config = dict(
    num_hidden_layers=25,
    head_dim=64,
    intermediate_size=896,
    hidden_act='swiglu',
    positions='rope',
    rope_fraction=1.0,
    init_std_qkv=0.0419,
    init_std_down=0.00592,
    optimizer='adamw',
    lr_mult_o=0.855,
    final_lr_fraction=0.05,
    max_seq_len=1024,
)
MLP neurons of a small language model. Each row is named by its layer, matrix (gate and up: input weights) and neuron, and shows model dimensions 0-223. Each number is 500 + 25 x the weight over its row's rms, rounded and kept within 0 to 999. Numbers have three digits each. A neuron's up and down rows have the sign that makes its largest values positive.
Before each neuron's rows, "fires on" lists the tokens most often at its 100 highest values on Wikipedia text that the model never trained on. A number after a token or word is its count.

fires on: "n" 22, "b" 14, "ow" 10, "ed" 7, "if" 5
L18.gate223:476520525477467513502497502478483519549517481509532487446485541483494512501522485511475519518509532452458497496493524497496521539517506529461486506481488438513481526524494522517495438506515527523479484480534446512489513484508497512518490494492485523526567471535469544507487498522464482529496467507475523483505510512504531543522525479468462484492510469435520504492560476483523493512464475524495499500490494491510513511501497502475512448506523497475515498506474517445479493454453461507474517534479473491474531516495504489534472480544504490513486499491478522501501504511549499565482488446483534525497534510515523471489526463501556533524524492485473490489486544548498519526494
L18.up223:488482476482495491463518492461533533494461477517482514488555500533505523505531510550505512507442500469508470538491512452462451517509461482490498509509521487505523491469524522511473499474510523508452449503503544482526491537529484499487497506507529496546503499510442532504523452527476526483520511564525509468500505530476496522493495484486481501472533526492504536488491516519543496536504516506494456489502503534488486481467451469525465552518479508510489477496492541527507524455541496500493560495505473479512445518486460486480522489533479486503525526517481477468515523480494456532522520491541514474501470501508531506511502531513535509465518520538492499516555545518500496490487

fires on: "ing" 66, " /" 7, "ers" 4
L8.gate862:467521492546532493531481498533508463482522510496483509467476509496539548480500455498463459517501460550546472511465460486546482467515538469514499512488481483487477438490493472539510488521512484495464498484488492508438530485453509487458453489516523470447501516498516515489473493466561509474496496461473488494502496462497479490488490505498521546516493483466536488496525497508518535507487530465514535531505498507472525478471487510464479494514513456518484542495473523515480486490504481491490543513478494494494541438475486507519474535503504495494495543523481481554471505487442535519512485528495484494517513518480524454499478509516502530499510537438472520502495485471496520497503
L8.up862:489478560482548512468504524502550504479448524458492464502499476483527502481513522543527502514526486520494549543504527485507478512517493504481491514521507480516503497523515481521503468495513506488510528499513520486499490458508532488516488480515485490510513557529516488485538508517474501513520505459549457534502545442518552488491502474473464491477492517482459479499467488475517502532468530488503475523479513509490516437501442475488511500518511484512474497502500488490486486492517513515479491477495534526496514481537510511480492512515535537484497480576487519549470478502476468493512504473514513461485520511425508538481499503474551440487480517534495521451518540492468493521455

fires on: "al" 24, "ai" 12, "ed" 11, "andid" 8, "ing" 7, "osed" 6
L3.gate511:522506553495486496521504498543516553470479476484467468507459487476502465476527591505480507469526483550491466479470533482555509537490526494503484535514493525516495453503524485481500516497484487518486544496512476486463514506517477538522488497485520521487488524511560504500539475490492472497485491472525504471486522502522512534465474497537499500473474492481494483553536552464479497523561523503487535536522506512515478501476467463500498492514525520507489535482479538526531480486518572477491521554511514465511513480517455519526494516518494478499494508520505520541524523494480481465510509482491456501485513508526459480480467501541488510472545512501465520499506510521512469488490
L3.up511:522479498529469498505501506532475478455503471510524454548490516534472530489471515450520522531523527491456469524478533475507520498490505477449450529533495443491505484493526474497522490501505497528522492492521509487513536516525487463507550461475499518480509530477510517461570501483483503513500501545531505470526543544532515469506488497458496536475509509476483463516521501493517475464515521513526515481525487497503522523527504452547541478468482478484490450515515514541498504512504512480496495508457474501495492507513466435447471517503499488508496497520482501478442536540475504458505470485455485454477530494521490484483472470493504534490475482503487488480502516492455488511481

fires on: " s" 19, " inc" 14, " att" 9, " p" 6, " leg" 4
L22.gate292:471509519518493510497551474496480493515478511495530484498519505454468482484500466486474519465442539473515472511511504512499465509513521487494498477512513500505542479529539486520539512505495500468521512498515490546490513529480525458463509521535471446472513509507496478499503554480470500570511540475484498442476527529519514530514483490486512451509529496460504460550456488505510479465531500537522522526515494489495541482492509470487436486514487515572490519485533473506531476493500524514542509517490502480500517508507510508498498454475485504518522555543487471507527534495470495502459522551485513495486437509483508513490523497508528500460500530455466472521524485497473489489517
L22.up292:531576524506499511484485471501512500528510519457490483476487482466478479477522478473466477505527468506505511474494499541477522502522544459487501529477503426487486533521484519477490534518476508467528532504553479468490505490532475508490476491453537470523574507550466482472494471472489519476533500502455481476531522467475482455466503489555524508473479540504521522449489516511511520505502465519515491515537524522506475465507523504538484521520496463516503489489507494482492477530517497503548538485532508472484475475491493484423509499480499516493503526527495505447503495526502504480510527534458503508463515523496508498489488528516456522518518490481535512485529477503509526483495

fires on: " trans" 15, "ont" 13, "t" 11, "'s" 10, " Year" 7, " are" 5
L6.gate196:522464504528530504527461478457490528540496507561505511482523514492516516581492504508493492503489485551497500500512547478491490540465511489486517492518471500475535494491544506514507532542523511522475493489467465498485502503458493511560486469483512491468435493554509504544484496473467541506489457505473528508496474511540482493488515509465512516521491487490490482517504522512518506482480513530472541481515542513497509524559554497477514516525519511492488427490480546526536513494523505466483481519512478479528467498498495473522519518539503451494465493514487488467501524482496467521469492506479497477510501459543498488496444547505467502514449527520510526500507491478485515512466
L6.up196:458496461456501549476507490482500474496512527489539512455492522494485504503511528507509458476476498465539524491514500470536493508500512503460466498547518506546493482511512462530477531489519486508498509499473517475487573492471530490517516440480514527519488480516507470494503534497521512496477488541519519498477499530491537482515479467491474526511515508532455473486455499529504520500468507515530513505507452522506533458482490481483482508546469490518455504521484524499490484515491492482539486495472541487491508501463491506484486503531503493510494502490501460509457434506507509455516510531504496594546500510484515499522477505477457491515483481479514538485566462522505459460456

fires on: "." 24, "f" 11, "op" 6, "if" 5, "ab" 4
L18.gate553:515497510469484484480498499501513465496472487485442490480515518495474507529483507483478494487482518484489476512490523491477519501512474482480459514511487514532566481491572492487488481533513516491497507529468547477493481505477473497525442472462502497543544545472473484525500518509452440514492511474494557536505526494507523518501501467495530470471526474476562493489501475447537530457540479471474546470496552463504478491536509485495513485515519505512465484545522494539491491470480477485503503450502501533496495510488493448483467502518517509508497501546494503474501485503503505581542489484540527533482479449468499518523507533493511522501483504496481474470505521516489515503503
L18.up553:491500486518539530534508503475501510484514498545540515506533483487504523493507466504487504513543503438490496498537506536477464530518492530486536486559533536488526487466497579502516490510540479475495475424506537521469505498469462497480507501517476534481528451514492546504457494521482477514509540493490505516512523477498500481505509501520475514524481519508491489497507494495495528500548468510471509519497520473511536486539505537487520489471522554511468495441537512536491487502492513506457491466532491511487533475470481479477520488546487492535511479476449508531509463451530522526513511494518503472490491486482518473509529503484541558484503528492504492440497537509493512519545

fires on: "ed" 20, " us" 16, "ing" 8, "um" 8, "tr" 6, " Athlet" 6
L6.gate777:539445525500483492492514496547526518538490449469510462465488489450515485486569551502523538496525490544485521510513479465477512484464513503500478470476506537482493486521511487498487516511521502529504542502507477517529510524486520524523510503494522479488461555514481489464493506524523520489483483521514553496476485499458497528484496480493472545503481475484447495501516532455532524486514481474500548477482469453526491532470486461491505497555521499526498508492491525527538510508518493531475520538531489503500519484496490516474466448468427445479493490506502447555518499505492505491539534489485538540489503515458491492503525506489518519509501520517511459498481508533502489482520
L6.up777:523515482530526478482498514504508483524520509493505509530523461506462478464558569512481493514494518494487489492493507468504495536536541490510476476481512488520468491534465475482526522495495515516533491503505513488499522502537501523471514473501535473527522496492471515491517501468492528484488452488558523449524484509498518513510467444494488543524450478478490487476501508507497482457507525542474521512446524522500475508518475550542505460536488540451473538498506509525538479463532512463516510557498488541507531512496482503445504505496492467503491481582515504512475496472448518478469536470482492497464505467479464508486496475486531541478505504488496490508493524540530501507487

fires on: " exp" 15, "p" 11, " eff" 7, " aff" 7, "iam" 6, "ess" 5
L21.gate376:541539519531470535507495478519528529514516493477500466484503478457500489520451510476489523480471505479502492507496477518538523508471496458481481477454491510494508504505528479490505494509495551541504505526482508504467497471549473495549501502454499465498499486482502485477518519497495511496516496480496525525465475481522532527510498503493464513443448501502489476505469496452472509485511522479533515484509489515516510485424464484478470484516472486503473507519488576454501523528458486513465464483474519508514474508517521540434460480555500502499490496500503499504482486457468486485484470503502512504539513501530510466506511420554518492458486508500531491525568483521523493491505
L21.up376:495504514457528488481518532485546492522443488543485537517511522456486522539547504474483490501492491544488520508505533509520535536508503448501494442448484526469515525493502446501548512533519516483443538524473511495497500440482514510511490492519486470511472515493499499489482495511466498460456546513538499516528502498475502502511508540504548512490480509502509514493468571497523523491471515497491505500465536502538500509493463475495469509495470495478533509542508541475492506542490489489541528536491489511520469531450507517491474503453517515501506482456508518490451525482514504494496469503468512484484508501476496533529484475439461513483466468523502490502500457524531483501492

fires on: " It" 18, " He" 11, " he" 9, "ne" 8, " was" 8
L22.gate177:450525487469505453544531491450495488512489442473472444486519469488482489534511500519446486484529509489469500483533484493539480490484467492517501483459495525464495503518490506481512469512499505502512489529509476535533511526488494487514483540439534498525496537474466506521513502513530543490489494511497506489476467492506528516503543521510495489537516469462522473511485499488503493522540555548526527467523500494493491500528499519488475481465422522504515496508499474576483479506489534509518491505447537530474474505451520518498466489539496473533493514471503523460519524502491527556522479501512523495445516490522496536489526499488476514494532531527474507478518491468480487511470
L22.up177:474498495507492504532511471473504542551503510505530495489539499531521507528532502530454521498529542542502515515493507507477507488469511553549570546483600532498518499478496531536509492501545485492482514540497510513492508542538525491507453479480526522473485459451496505493441465494538488482519506519501522545509499477493508474489499477496471487512511463487474498517507498486557477444495494486502473506471469498501509480502453536519516462520473527523527493521478474530504528494509552513478502490521498493505494488521497488534522492501477507535484527510462499455498443462494496560507505542503518472506476491488483506477488481472506500484477467536493518489515483487476496514486

fires on: " ab" 24, " aff" 16, " ref" 15, " neigh" 11, " exp" 10, " eng" 7
L3.gate594:494469532475506494512457512462519550497511508540512504483497490495487483494526490424459476468541475499509498540486520499497511482501564479528478477470479514527494461480561486482492488483502535477480494484484499485489503529524489521490495490524571464499483547503507452516526501462518543497484495470527550482475476516510562540524502481478550523463480514491461472486502499498536464518507513452505519490496484482511486521499472468490439464525473489510526493524494534456498477516513480447530509545501489516522497529478506523434473476491526484514541508501504485505491450467507509481478511521548479527495495493494515501485506492476516480479484516490497460520529520508531479507502
L3.up594:490501487506494470507582514504525538514481534511486550479469526505475502476497512499490473517474503494512492479512507510474484521468494473496440496500504478509504511477503482514518515520517530534512491470458557499457488448501520484492522526517462513511471475496498521462454502495476499497486468546479496532537507470486479465490469546484498492499527479507510457492493468555492523488512524477465463520517527492495519509512496450517542498542501552478519512452559533520550519531507516501449541470476476504496498513507508523528523498498484485550471538497519496488506484530501482488492487487516486495480462486442493504475509454510520565532498519549511485512492490490530531454519

fires on: "b" 28, "n" 9, "er" 9, "i" 7, "est" 7, "ult" 7
L18.gate513:500481501492481517485455485510521454486499506553495510514495516474486501484507507518461557470493475492497491542535561427436501538520469477487505499483498483504474479504519495529498449463512550465508514526519468499465458507502449511504505465466485505506473482511480474549542459482459505492470478507511536473502501481464490481502497547528481508487483475491518494522521490497540485487526484540494507499501512473482531550494529494537454500476498467524491500480480481509477500492462484540479549475503479499464490557507505488503441499499498544528527516479518484492491508488521465499482513538500502486471527469463537504503497488525528507516506561527509497494470510494495543542483
L18.up513:523470477468480491500509530534515494498497522495520536537511521510543490482554493533475501494433534506517523451504503474490489528477469504493467494476489500506507478523476497534485501498510476488517475504511444448522505509494478483475469543492505529534550474482542496514489504502523501481526497514515518510483522493509460470479529461503509517546542486545497505507508517492461497574498495470496528455478528500518477471516450487503470502497464510456532456484477542479465479476542553503478538494481505471482476483518501553514501505514515502491480485491505523453487496456518521531517488517544487528470498516475497484500527501494527475472471509527502512422482511537499479535474

fires on: "ol" 16, "am" 15, "m" 8, "n" 6, "b" 6, "a" 5
L15.gate230:482529497506493450519495500467547498512537509516497498514533532510488528498499495520500531488491463534512513452488527537500477584506520480531518476512504519518482410489507543459535507517521546524506477461523510488524530502484446506451493476496477511472493489506507475486526492484496490521504512510519498491469507493471508531530536528482521472558458478519510490518490484488502495511503475488480472480526505476528515527480518505505489499515497485501464495492473504484476497441442466508530521483489486471514527524519531458505509501548483486491480478515477493496554475527519536534516477529476487561507547502507582526511488520503501513505486459514494470470499529529482477489498
L15.up230:499516419488505538496509482495526561513486515506496545482509536477472526492484515506491509479537443500488510526523549503476472502491506518539554472506513493511553478511480526484500501476518539481493500473481530482537522485506515486512554473491507503531489495518519433503499502516453500512475494524491495524548558493523499484493494433495473470515529511508485493475522447500487460525505461541528483501456516508549536518487499489490468536519499447474458491506502494533500521474494520523477471516467472508529498516475492498489504492475488505489526498486500466545473541488506461487499543523520548472483466508494516486523488511518504547524508492475466508540525481503519537510482

fires on: "op" 27, "if" 18, "n" 6, "ip" 4, "iam" 4
L16.gate170:481511520463481537497495465465532516516504515535522511477503505470478507484510533453552480462463484473472493498544448487503489518467482485471508513486489474548480466527523487508485515522515462493482495525486517486532534495508467463548485511506485477490515506503520538456491476510484542546472515483475519515540512516501496497506485525515500482459492449445527492448505495488505491500494466477527529461488482439494498507512421503483488464509493478496495498540455531503498536534492507550524506486504511498504501514463530502497472526548488469504519504479478503489468490509480506553528460502531472502490514475513521519530509504497512483477427477483502460462477501524485514520449
L16.up170:537505491542517559547510531465494520458469517497504467515512481531475444497463476520504522466523503491470540493535521491506509478435445515520455468494487503475502504530500507491511505505522517490505511487544556486482459506461503466495472507525485502534533502471455525462442504497510472523503485532479505496486534482530546506489520403441523511493483506520527488491501500509477500495506489495527526521492532510534510477493495530526486498504486467495500456468527457483490488492481553485488541504501490507448483469486484475474472518538465515501491507504497507517489482450505505535471531461503484458490512502496513497485487451473513498493510494535489504490494495497540510528521